MLP neurons of a small language model. Each row is named by its layer, matrix (gate and up: input weights) and neuron, and shows model dimensions 0-127. Each number is 128 + 32 x the weight over its row's rms, rounded and kept within 0 to 255. Numbers have three digits each. A neuron's up and down rows have the sign that makes its largest values positive.
A block is one neuron, or neurons of one layer that tend to fire together. After each block is what it responds to, as a language model described it from the Wikipedia text at the highest values.

L6.gate53:112084146142117074114134146195119129122143163118073179143126089095145154104089104132126079121154151082167107093152132084134115104092102064137191123138103130100113129091086165134137122116178176069123118074114102112078170142166118144096151170147136097124080150077144168078107106121124172193115110141158145114103124166129081105132055130115164130128179175130057142105149146099099113139136
L6.up53:097137128144153104135101103104181095150160150177097147103115117144084171115144152141149188069064043145128089088098149077114112118156134148146107151125133098164161111096123132098139116180100162154167139068103105138120170139125140091152117148113128157149109128175123138140159096097127150154164190080066153074090129111178119122106159140153129115072150146106123114103143146079056166042096
L6.gate78:204092103148120166113105103089136120084122092143111152111134130122123150107091156171052121134143086070107176064139079143122059129123101162129116111109065158154187135153144075118089117204162075150098128142108141096167119095210109122167118070094114141100129113061072103098143106105108166154145105115054094145086108153207141157144131162093089171111082206088177154114141129136141163102135
L6.up78:121154153153077075103150163144160122118096162194157091104096167127100117157187178113109150116113149147162159096092179123077102125110132144137105018107129030137112106105067106095159162116093156145198132147113098168137096105153111123110127132130095140088136130091123129091146089094175150121083137116143091086131097089142118145168138103207129156104135047079114127154161115161060179177108
L6.gate455:132183150071106173168152132182086064117144125147157103133108130084096133165159130193082122125217181133113179124158101090131093134115112146178078144101165140168130084116117075092157175084129153115151154185136147140132162135143139147122130062160132117111133070140101124108112164152147116221093143121130129163116127128178143094160156170147146108115109160166160156086103183127129132136101
L6.up455:137100117138105181153172161156143092121096123124128045073130101136142106144109152155128121145134089129167112144122097133159143111117092120124102138109151211153088132110104051050047196085137171107061099134111119143113129097084119059165102111162127130105139123152123128119135174077145134140140191131144147144126091167160153139128145134131069154138127125160174109116077163129163099058070
L6.gate854:077145148122179168076114136096100132107131137132074088087158134146104151162155138149097186135124136094064095098185137150141153120128106158173095082161071168148164146141106116064110204073121104097054134127151096115123159166125116110111111116149150190151126097139195105119030094105128190112175105085148171176135125127207144132084168157108080151137129172135141092137136111123175188133104
L6.up854:115095135091130093142138141161140061161077142147160124115117127106141127178160101133099122166108117139092109134181118088106047126119123149159066162111131100100138180171149095138137163083110141117070165117047148116080123061146153143086129129182136157135147062106143123094082134161157205112118109123164094142132090120145075101131147108109150161140100138133204142111159176116169090127093
Punctuation splitting numbers in sports-result tables and infobox stats (dash in 25–13, colon in 31:25, decimal point in 30.79), plus cell bars, "(" and "place"; weakly, mid-word pieces of rare names.

L5.gate920:073187171083117141124102109069117169114120126114058130131138167136143125143132106110097152121121155163166088120111143095200120146130120119163179107136100131130072139156051156127104139113140111115118157111106183161112145183128118159161131100102109129128118133159162115122108105092107159110147108115134114131119142115132115159068170130062079127111137133136166115098160144162104106159146
L5.up920:149160146078132105110124080083154115154150067115113125120127191090145095147114169078098193150166139086088157057139105153144127142153085093167140151152117084105143157146181128102116137149142183166136139123131146104088067156152136133148098145114155117157136121141098092087088116133161130137176062094163139100158101144128144162090127126110072118143154079133151100133164101174158132108060
Words ending a clause that introduces reported speech or opinion, mostly that, colon, or said after wrote, commenting, noting, often in film reviews.

L3.gate202:159116113094151129127081142145126173150149115161148099158074173148223139125127150162084185183140123129100098145117138175160164133166121072174119155151076167109154069136083149141170191114118118151073158123127057125108107150100144141057116113134126159127099166168095131110121168137119128091102131107155102127154080096150093112107141150112126143142145080106106130099172103164102130137128
L3.up202:150151147075135134155184107149076141156101129149112088134113175032127096179175181106111187131093166098145134111114140168114114130132120115098125189202093115147142171117142163110146090099121152145106149134099128155187140126149077143130087126144113186089168158196126103071143111077088118133125081118123160095146124120149162138098082125120146158159049100152096134152132158186141124134085
L3.gate394:116202200070126171123076135067139176144107104170105085135096164174158120200120138127160068150149073140107112148143140125153189150150127137197148128094085150115128082102075087113130205146091110125082095090121106127128091152088104118146137134109130188125119106148181125100106148143113132146163107102118084126146136120135144149130095151134098156167123107160133158109146092152108067106120
L3.up394:188149171106069115103074210092129125181108143149059154152169163153149120090147148110132091179088143099194138110099157103141134152170141065096134115135126148100133120058145111138081176119147121104148139143083109096200164164135102166145175160197154151138119143131152128123187151091128101209090120131160120146166111118088103083150172101125134111152087129135134180147211115132106115119147
L3.gate488:130133142090123113170143138134150170148123143078051101114161179154119169128136181144104114101108107104161145157101162152153096130152164175165118175177127152104136124144112139145151147118102083128128108125185084148121139114107124092092128131135146136102158157188138134085163164121088152062055097091124094126147104022170083107084139130097133114176118093140107125103208102156145094095097
L3.up488:151184153110130081235187106146107129115165117099068132143147149114119157155168098163092144178159057120135103181181161142125162181104175082181149179196124097106075199130063141118148174123149145169100132091119138151117132116074154133100068110127137176152158199189153143092127144100131157112121038089130180144155115147144106092172158170073122075124103164176137187128161115128102095130137
L3.gate838:173172125092131144128193154108069163133133088149127079135103182123218077158112141146095141065132108179118106133122102111144149160139115108135147136086123136185104089151061171135144124118099126163109097142128095139153118101148127167171115164134169142145113159125145108106157131076139163048171120120101103184112154098082160111162169120121144110154111135089107147146163043100130137084140
L3.up838:168115128088087161163148156102076142112144098134161111135053096044154167148171114139107093122110112102098193107108132137177099155146108172115126117129146092176123089083109128149133122114148101179111154156095084121152131090108131087123134120118160127166137120116148089075145121147122102126150112153102170095137137134167061189149118154085114072091111086158124147152131115223140165091183
Colons and similar links (semicolon, dash, "as" after "such") that end a clause and introduce the items it announces, e.g. "two bands:", "such as".

L6.gate626:118088124071069148217153133135114127084115128121127188095160187101140155131113125183098141115093118177194096079153102116105080153164123157160134143112158093142139141145169159151143131134094170203178123169123158182181122172104175141189147108119120152125100196180087116122087123132122146115129079133045137148075154139166158110049147127176180158130106122105150133124124136089109172117091
L6.up626:073111158129150095145137094090140141125122123157089167137150107130122111104165131079102129145052099115125144179093099089176149096152151091205115136162157132120184119156130123131075097141169132159130160084100124163102140135089146129170128088125133131084163122144102077127167147124092063155102131135159104099159110100139092096075176113128129129160107176126160154118111114129129086125129
L6.gate760:111125172125094077179070120144167086105113147161090142052074169050109076087155141094132152095126158162188153138181140141173116208125107141160147109144128130153133207156181090070091185168099144134096128160068115090205099161114105168186195132159131161148128123128163127149106099144120130121160117111161195139128127117071070122138152084187134086101129142033104129103153104065148123112128
L6.up760:124163158154091114197073133161143156137142173144079132161062109130161089129129107134147145116184145159110164188138096135124185131118158107099117112116137115163109044085156113138097123109119150107206160155118142127125120150152205118156085138089112068150150137155160110059117145122108081173153130107163175126154143096127079111132178144136129106115119059111046118062074153173075148100094
L6.gate928:132183164143130072130104100109126100071123071116159124106154114183062153131108164137134177122108131086147168154154147164211080132150137140098141117149142119106121171161134087119094091092099102091160133087103113188086137119135110099135113135047104166171128137202176144089126140109092241143111136094077157108219146134080102087115120178147172159140133138113142156159104170183088085107125
L6.up928:127093188143121130072136122102193155172120159090181079141196141124163121127071196158122121191101108168172163089169132167114163106089142142176126170141097111105164140179179103128108117033100066143162103134185166147114125165054103088137090094115217123182102155101096181153141129168167153109082119172103134165109107136179130136094125121147100101140161114137138191101127091077090139096118
L6.gate999:160131184076098122153162123118182129147146137194171193129108134141188134175179178123156164144116119118152156122147204121083182160176126111149107178159089159083125142162053084131110117086077135120172156056103077160192132079137107089134144161126171111161126095120072145084125087139125109146146129160116157102099119154113100160058157103133151146120123141086123101176148122181148136109088
L6.up999:170134138074135140079184121175154132158162108131160165138130117131108141182132148144111149178141133105129076123129130124110106132170093100139153081151096090144114118097104125105140106154080087107160126128140156175185113108092129129059106151115133086108138143093103204066147111085117154123108183214098125134085111137116134079105087112160210124138117077111121148158206175141138140166139
Pipe or semicolon separators inside sports and election statistics tables, mostly after a number like 0 or 25; also predictable mid-word pieces (Wiki-ped-ia, Strat-oca-ster, sat-elli-te).

L6.gate9:141159131181135146140155100166140134158133138099147148168107097089124178134155166147129185088111136123187108068147138113091106147117076136121126152135118140170133111104178085109158074124192088084125160083145162174146074145143223116085140114104165113134184171165130155131093067084150198093181134145104150120136170184134185092089128112124182093151143155106071128071146134151073152183068
L6.up9:147120168134127011176096160141125092155148069119181163150200115117172127168125102151141153114113104118161162087128210133102113087092204125136124175161088133165111179126093170126126106173132093149076161140090171140129163125128170109149072130163107157093115165094113099151125134149106201140160108092101122094090145099148116074107065193146147111123134108111146181098109056101083039117120
L6.gate400:131120132160151130104115120080123118132111150109116174136121162159106106141108104152088109153161108065156138093120167133087122094139184077098154068142137112136127150127185121096141131141166096129180112127205188160065112131212117091134153072133110096151131150189116140157112130108116166120217124112119073130169081129158117147108152113144166125138178090164183152111130176139154134156121
L6.up400:070083087093132145106099127175113095127099155177138178064092100145138149120107104150187118138132158163121135110142126115128126125169151190075126141165097129139133118169170143021085185160160148145101136116162131100128149142111106125165087135132114175142113137067145086122132100124138112105161123101098159101158098205139147146156110089180143103077161101111163140115110122108151105132096
L6.gate646:094094137102092141119134133123144132086186166083095161105077110134159128141138073111161109099178134159169187070092155195104122148164093112122187126157141153080101149107090146143155210140133174123143118153147141121112202133126127112102141186119124081080121165098136072122153128108105154180163083073122180106043106112090166169091110135095174150163146091063111117065121145135104180136076
L6.up646:142120099165064109102121111192079134125112127199155161105097107101075130127061104134086181102177195093082138154083104117135125101147129083114119115171101051177154133211156113091124177107215148121077163125187109102081103066099128082118121117165115101097123111113085085141135100130163088143169113115134109148133096135176095181160133151175144066115090123184085133144114153061150177176087
L6.gate971:086107167124106141156138116111105167179171111106123171132168168108143082101119066132109080157118193095132119101173116124172113079163103147108159138184071111083110098155158160147112161105086113140064174117149192177108113144219102117148131145120168163143125208159117105110139125105199159139175076097073128054073128083174126188085196122138122101170168075117098123106129167123077085117156
L6.up971:084138095141127142128114146105067172134147186110167149094111172124159098125111093088093127151171151080113112134106108108075120149128102102131117098066095117143183176130098173082095106107120099215114139152110150141106155145149144142102122137124115116094141146170129157096107165126131145124158110100173148176136144141097122117171122190170138062180146127165116126161118178140112103141042
Table bar separators or final digits right after a large comma-grouped number, e.g. vote totals such as 2,948,643 | or 5,429,524; weaker on closing = of page titles and mid-word pieces like in-iti-ative.

L5.gate254:127104175150090128159159153143082134157190186086132138116107116083185153104125147201124150135143113134130089099106095153078117130111150187100122128153158147122113131104177116101124087154113163117125169097111179135117130134099095113091138135096084122097126117079107097055180130098115137092137110127160135137093120130161130196142124122137153179111124109110075164175129106089088138140080
L5.up254:152062186145151162164125143153182143138135102058153068102112166114157141123163169142090138109125105113171154107126087120177136171108122100115099155126124130125123166137124136131085106148089140216132156157132135086175153116101103074145108093151143115130088081148118121130073139110131088125132130086129165133193078164087138059158107150179162046175115142113135085145164123109151116141146
Word pieces inside == section headings == and table header cells, often just after stat tables, such as Singles, Seeded, Yds, and See also.

L3.gate264:099082075138097132146170125129112117140125125173124185103117061193140107119111140177177111077157122174118162073116058090132108106115115167140146089094124120124164094101124094068177091098086110089157146131147154118136096162152137155200074144145065110087118193126133155058108121145137125144114093141118140125072116101120125149104173122163177136241142089111141177117179112085107143100089
L3.up264:153141146121086114127139148124106156084082108134119159125176123145177147161139107104150130100187105120131108125122109096084106159173121148105155136120081175157092105110127127136133122194168064182089134101172130112086125151121165182132146112057082183085115103155160107126159092133131154118116107139089074099167133112103046133154186172126110140169093143140154139119120141068099100153171
L3.gate344:156087138114102100195202149086114143072120091129091080085138150089127147116151116148154109155124102122163116084128096181180120105162116102188128111107141155121127109145183080153119159135131057104150164074074104141103089098087162080187156109129061193106088108129096094140112106162128128084086154130113105109120082133147098146135141114124153194102117133140196156137122147062120125086129
L3.up344:114107130152093087092124122127170111128142129150133211135129061177116139044090109184132098127126129138117138150129172108125122133123052082134180125170101164146109127143205177110137131178153179126150167108088130130086088075152115119107125089086049155099061109059052088147159068098131127107120146132157161121104140190128095097093131077188121169150113139099127111155098131139157105118126
L3.gate494:127144147098111120171162141096165087124169140045076160095130152164143062101154144120129056088108082109166169121157146134109138154147185150166161185089107168103174139146160114170093058172126149104093116130126148121092135101104140128207113158092154176102127135150141152097142108155102106048163198188082145112076115063088127071131204119097124129134103139078144173111088129139126119152133
L3.up494:133166164078169099168113072145139153137127122159103157140170133163088108115131162171155080155159136178132159133129106064163114140128090111116087096075150146116115143097114141144057175152158147133066071170112133124151186158144117129119128092160100083061171111168127108121133154096065119156093133182185101100103143123125140124056163138141166145158110145124099099191115152132135118180157
L3.gate1012:177123118106084154109103138159078157094161122069155123107158094103125170108171128093149080101180116102063142111128135075195115128138088132093075109081123209143128092157078126088068122138148120202165136153127141085167103166085114097174102114115151144084103151133163116113116158135094100154091087118159159140059078137158096131105147154124139128159108163168121143135130103188164119082158
L3.up1012:151138162104143082124200124097132141098142186130160186132109152108077118123166161096108162119111145126111100109130135118123130119118090120124174122149171084118128107118126121139166121105072110122129133183162168172119161159127123164092146166154133092095122080098089110156105113149064116115064133108115143136152157109122104132109104086155110219118072105155169212156124127194082139149131
The first = that closes a wiki section heading after its title (Early life=, Cups=), plus compound hyphens (Kingston-upon-) and mid-name pieces.

L5.gate478:176174133087141152098084141105087143154128139145156151141122172144142148180138078111130148118166150160109149099136139056163137117152156084145111141144013159153090156111132161151124130198077146126135092144125066097183119112154128086144163101141082080064131117143150121111190118097153144161099123107151119146125073150146105055104140205075109114126081087132141130176117173155141101176130
L5.up478:094130097160189123161183141116188104144178126088084131098140162124136138110149115152144119136111143087091110116163199175097108120128134089105145105113160163098157092159178072165102153149179106180136078117152157127141122128158149195149106096129099135080135101128054089165079108117152125186079115117072120104124137113072160085053132101125189144173153159103095148128175196063119113132167
Separators, conjunctions and closing values near the end of a list or range, like the comma before 18th, 2008, 2009 and the end year 1998.

L5.gate133:088154057098158117086122116149115111135178189147132184072107141061150137132048181087098124132119115119114124102101139100103132118142147178136141153120108144084121141136121133097100107112133153139071143101081202145134166146163188124107121098079132211101161149129132127109119122156082152117185105097079193102127100107187134092145165128092111088147143069196120076071179113104077150133083
L5.up133:120117134167186132110128128133123183104090071151052140166140092134155166130168137152135168074153130108097183091142088126120149135113132102108096148102108138162082119158127102144153085117164121138081126112112131100035192115099162162130091172156152146148157079098132110120094120115144124095157159116111172115101130171107126187078142183104165059100097073125093181176083095084142098152132
The last digit of comma-grouped numbers such as vote totals and populations, often in table cells (138,474; 9,968), plus occasional word-final pieces (turnpike, fluent).

L6.gate133:128072152120134126142064137125085149093132154086160104129100175093176088113125144155136169111150140183114162181092102120069102156153145127162132140158102164123087129130109153168127194181115173113120119136086107091116136164113090190155085216109140166165128165085175132107164154083112056091108092170168105066085065103087050159127129157175167092135101151123165130104125056114162096060132
L6.up133:077128098150062149080117110116107111111137170081178179120136155121123137171109173128138106160128160136092160123100095141134071165127116149133179161113151105117124155106140119110166159184098191109110157137059125170155154149247125154096122108101163095207112042113100102061112136104139133127169144128198123113182105116176118179139080133144139120138170105144117075124157143076075134146154
L6.gate416:128134142098081154136096100121090169179131130070152106076092209062142137081130155075166112161169178156130113154135149143131134169096090137196123200165076111084146196147084144118149078105156182099059144140124155161165134137092154108160105080161173132133099164142117152073063150115130150140139122137112118066128098124082114165129103151079104140125116112104076151122129167119167135099110
L6.up416:133128107094105123138112068170115095122142159135165104102114076119110101158121094098099114079164167177152155157107083134176131166158110154174126101165213182112107114158117164113111154151097172094157129119067131104115130124128072208160186180126115160176181121099118160123107164151127141141090095107165173186133136184106081120187112157140201104123069208107137113165130138132120155110074
L6.gate440:105127114147111123105147132148066139137164115057165121132129125073180132077090121152160068143048092163139151123175095193132110108125092121133133175136089106079130140136153139103129145126103197147142142101139111149127099167125142147134091158078116123146094123113087091169150187143091051153132187167090144121090117181149100110115098166126175126085137183115129138150143080142115129087068
L6.up440:178169153144126154120126120202071146121108132116124130094095160119114171145138088112113102103114206126114068162111134122103140117113105124133112143138126100185121111144097134113121120123085130188120183111136082111147161166162142100113145089109144081168074111138097142105131121149132138123102120032095090135174104106173126125117133150143070110158104107123169057154069151160126157049102
L6.gate487:130066122123150138203130131161118112132136113087073074133111136077111090115131193170060098171096152158118172149070140151117122164184115106113148103083136179143103161102150184106062106112117133123127134084165049127146151167112119088128153171151170141093154135092093117114170147073092144120103101145077148058110094125067150134129135126110163123112094157170142131109118123102106126089141
L6.up487:110126106062122143109153143140123126130150116089096115148164159058082163127152148174140142203082187077090089133150131243067122157085102125111131133095140183123152119110163177116106100140050135182142105166119171180117061163117109175170121114181139116133084128144135111108144188151169139123093097079155119102130100098081078134162131173104191070149118123143089161150150160099113077085105
Words and separators inside section headings, infobox labels and table column headers, such as ==History==, Team / Apps, Heat | Lane, RBI =.

L3.gate220:093103102094188131148121120068020117089155163097173122079103054061157135145139144061161172085144155162124139111118110074100063089135110111091123094128097052102135147121138057149100171116178174110103166100105113123142127122187174079184112134103167130153095127046132150163127057122148083130122114115166182078108124153172170105113145159150144107163132090183091138129138138166111123109145
L3.up220:134086055113080124142092136161106063082035150143172076109097123165061090088122131151151198096081105184161173124158090089116131161148147174086116088148193137098122158132191105093137116110142052166153139093124134076138075173031132174157133148108164175113107118104202101145185114072149098147131159129131204156138114172129105097156085130177143110116097113126197086065085085136142135139128
L3.gate358:119114102095142097142100108083106156102184201097080152161200083138146154103123096098167125178127111102124137051150120088135104120141136129109107092109096197089085101129081099110118124184136146111183173139090116038155111112117070118143112144095100113086107089108124046087093114102163059111112197180116124148103101130105099089146155143155101129141198159131103094113143190144123111135185
L3.up358:096028114164153109139110152130151060107113034083131164164181090106112084113133166102105168151092175125133110108097134135103146122099189160165166129132087085150154103208086142150114082169148097109145100122143135096150176122117104044128215127161105171126123084089132160120131117106193184072170138136109125131167151151102049099095152146152141145136150104112158083109114210063174167156090
L3.gate360:160139087142141128097140124088097139141154170164168178110065145108058079131131119134141141102106142077115192153115111163152094116158163148121069114163111130151129146142135117183105093146187153136181162138107112081153114173143108165091090164140119138192144064133170078156116125126123158082076105105159168152065127140144120186100125176115148123122065090110078123122143100176127056137127
L3.up360:107041091148080064090119069127130132144158129132133109152098066123086152020084174107204092119145124108112088176150121085079100125160113161175178093205091078092077129126182127122145094113102110120112152103100127141127165105147127188099118117120197098114109119113171090100111108141154081117146051176201153108114153100078089142162148142159156086081139148158150086100112095118146110101083
L3.gate484:114046088100116096182154141169141086089167193121143095164120127198109072122094165167148148079099094128120147098091154157168103163076140166126142082099169145165091172154146117109096100175083142166159132080157096117145141171106122152145123154153132166178121131140150042081118132126121145109118167096155140118123098102110131154086114178153132141176152115130170138122171156122116089064149
L3.up484:094104103110085107061104072115096088098115155081128131131152095102065106096121130151163125063137054099117168174073123115060053138130136164113163144149129094108131177117165104157098117133153170139135106126135127119190165167145087160150086084138144162115129158052138096085145171068189094130083136150089138057117111106188078093143162152097187134141194122152205135181144134138132073089122
Pipe separators and zero cells in Wikipedia stats tables such as football apps/goals, league standings and election votes; weakly, mid-word pieces of rare names (Se-y-chellois).

L6.gate689:113160137114076162175079153144043105151143116092106120076182131182153163072068146125206137154136144098159193110150167138141150188143105176132108115118111078155062102146099123147058190171184133171102142131136170076053134169111101129119119144108106203193084096167102095104162185126129059145114113153112064146098108141162140115117149080110099104158124123128117130112114122152132130161147
L6.up689:124206111100062133167144141117131177160107119086083109109099135162118090128128081091140135126114129111157097112135131129201111134117129079130119141101104147139139117136094120150100148104128103069090113133145115100123152112083090135146132146132132097095088102100110093147122120119158129098137146124182146149140135100114117110117209156101077107118103112167082096097099121152049109122185
L6.gate786:168139128137116081179122143088186096114127181164070144128101160154150140129145102143096169124119148177221111118157108152126101129168204123144142088060117154128085137156098103097093141124089092069099143141189138165128125141103109135138103184127123104098080063072162076089129154103130074129082119118111108110091099084106144096099148174098111121093160138131162141157096075103093155097127
L6.up786:161158120175148098114074093160100175134086113108141157106134161082134206149141142155104144083133109152138222140082116121131158171083085126135132075138135108135083082166098121092122118186122151145165105134147139155177128134190089101105101114097077148171106125150113089085076133157065047133130113100154118123155102139112094123117177135155128120121166124084143115144143140104191179171134
L6.gate864:120111092167069187123081077159117116149107155076143090110131161117146107123080096118113113137124180104166147166130125156173129138093123145158131124140092193159157126128058107155124088107144209112167106096119106116117100139136158166120084145127124136137091073161123075102080129095160105155145146114129153121113089095126128141076147092180153183116126108119156103097169117114146122138078
L6.up864:105125068127103179067112103106126085151157151110026137066154110138164130136093055121161089174132144169181125163226110137140107112147097125170138156189101144130138126168097152143085181144168129093065112138092156156145153138084088118197114128104097080129146090169192182090161109166165170153140155150117105124168149122184113114117142118148124096189086119114149038172076125159095188125068
L6.gate1016:125099086106103129102157050164192087119137102127067118162132171164136112152172088112115072115124109174154140146120132178136127091131129056122126098138165102099186122151075133143096185168186115133070178115100129123138115116143148131146156122165141081140108166179143106083091097076125157081138107097127129121100151169134111094111136101095140116205132114107153117133121069110081086145144
L6.up1016:103109157076207158097098109057109191158106083135119138129149161167100110124169163147180195172112129106197079114165187133130157118125166097146212141172112117150150105171156126126112127142070088117141151104139169153064107117164074086155117074164136122085101139162153096073163144101125101115191150138153091132120108117137090148119091110094111149086163107121096144166116128146084129150183
Colons, opening quotes and reporting verbs right after a speaker writes or says, before a quotation or clause, e.g. wrote:, said, ", claimed, felt.

L3.gate180:143068131112128089142132094133159094217059183084183126123146141099168201151109135052099115151163120158159112124158150095110100111174083111128176119095113163114140136117106101077133057141155155082124094144173182107151176091131149146166083122117107194127131162166094128079109138109157107097067123143103115150174096123137107152068167095168109136126171126109119158153115105161112122112068
L3.up180:111098119071125086125141126124144079114144125166118089104089122133127142142162100144089094116120168103137159075127168105174168167098165128109144089134117168100161197167151081140168136096166110142083144140167062066110090172125054180125098124128148147151128170143098148125063172122160173132176080096100104174113125144140139064068168139167101121119178096168091117158163144096159147148132
L3.gate468:068103124174168179144103072133154107096081109106136091102117117116125156113097116150095089099077150116113116029147120146170114151121154130142121125089113165073133134153108114077132108156110176155123171124151089133115117135154093101131143110146138190135109071091116073131062126069138126167109127081114180090076112193149143117083068138185108164104111106140110125144181165102100146100152
L3.up468:119139145087134123081228092140170161081097162104121056068155099138106146102189121134136083139130119103153079121142121154168182150138105152152112057126119120063151143137082167083096153163117120164160118141161150119088111152071067141055148111138125151117161154096146101101087110116140172177109156119085118098125143116193108144120087105172117152090118051191098068104209180184133109160121
L3.gate650:129135097082148137095136186115098158088100108129153110125152093142174114172087141136144136173128114155144154063119084116139156073102088110115141100133158198109115090171089080117119115146144158113097090112122123080107123190100143191096128135142168158092090148119136070075124115116164079152132124123080120141137071149148117053135086173179112131147165148138149166156138151100129115131100
L3.up650:121116135134128115166094085148125088099078132132115207179135114120116168045165196201112125119150123108162136092099146156108088137144128138135103156186160135098136078127077089098130124102133135145112144145143090154122130119110102133121120128170193193168175142140115119171090120155088084101130094084161112110111157174193172089065158169190113134113079138129107080181101139129144135095108
L3.gate708:140121063087114125142141119162094167162210136131127125130130125124139147122125156139121105162158145158119143124087164104127136155175104103127143095077134144107049110146116076128126103117150192123146157123089115131118120220193146177120075173114203081102118150151143107062096120116109165130123113149152130108078067149138168125080170198093127128140166163094140176128073095202110100105159
L3.up708:103080084109089127132085119148144046164130201063100073155113144103141147100149149123153088063140083132150105117174151190107129159023134155092151157170073143131095174117099137110152103110101133167098147111114067110127128128167097097160115103132068126134155046153122210145021119163164126134082154151167095186134136081123168071123119136169090128050103074140171191163184101107094122131116
Apostrophes, en dashes and table pipes right after a number, as in goal-minute marks (17'), scores and year ranges (18–24, 1817–1860), and stat cells (14 |).

L3.gate42:126101170119170128105142075172099131158165169182096145200198121152124129126147089185119172112187136114116104140146100067090082072132024131149129142104119132097133096102129064083137089110168135124150104126067178184143084109107164128182082121089048104055104137139103117094139160136129142153135107173154170129075117162092098119104178127152121172183154124102161123146105146121147161126057
L3.up42:104147136137075113105116223167177157172132111144111134157081150123139179159124126162122080160093110125108147117153126162121130118126174122191132153118107137101060088096088113136081133053156176123165128108186193172099159183121211135127144155117144117189134147156168087096169125057076178168152126084100146133160148137151125117101116150102107090101126108155101182121131148123054140130064
L3.gate173:127133137060060144100139111109157136170192126091096129158078141167110184156098132081114106152201117147128161104207123103115121122105125129158047146081146131137129142150127098144165084135156164128106106142090168080145137126118155152078119191049114117120099143112170111144119164088095083092130177116119153117082111128089088103065130137135189123070180095125096150098149194131103147135075
L3.up173:114115130105135087183197132144144122162176074121074112120147114093118177082134099125095153181130135120140135082079168165118142132139127115166129119179169128135058120147149109058111077116140139208103095151127133102118131136154155150078125121132157177095089163123150115190150174168121121084094091118093121159165120071128151116116151106096112129200133128141121093170091096126088031122167
L3.gate856:111099124079070098174172184148171167121171127129125140143092105118144110182123152140066182116162153134173138133183123134203153098084114088137093128079109124103142138119150099188193129085168149156127132154132167066130202150128140170148131174080120075108169126120182170061101172120160095155095088159147135087094078128122097124094107193174109126149114147168164128131187174143073126128136
L3.up856:133080111195070126136110086071158061215166153142104126158106170155157156084143161155131138135157162161108115189114153110152149138146162154082149111112185130169106110139093102134113077175081111142118121147196102194152104090136090115166142105162186118132063102161114124133087151095132079126108087142143175222099126143083181124117112109126185113109143149145139184162190114127137143102104
L3.gate905:177150154107139115129119082125094092133097108115108155152060129104130144135106103129097084147134159130121167087142080066078012133123166080123100129139095147134112089170136079187148121136130221106116147172130149027178081134128153145148120153122165095127138128130149125145125156112142169169181021111072144167079090104161119128133144139162163111112167133185066104133105069120156137110057
L3.up905:132103107155131123119164115124126133141115152168143208174148140154118114135179087161114105134165110115131168133124122125105181125115089105160097116155091090106127072144165086170151118147215112142121134168075196126189145143124150162139163218140158095141120129118114066097094130099126155121086055108127110102126092158160109126058217145096122160137109093086151099177095087164131132119099
Last digit of a multi-digit number, usually in table cells or statistics, e.g. 2,24|1, 3000m, 165|1, W 110–10|5.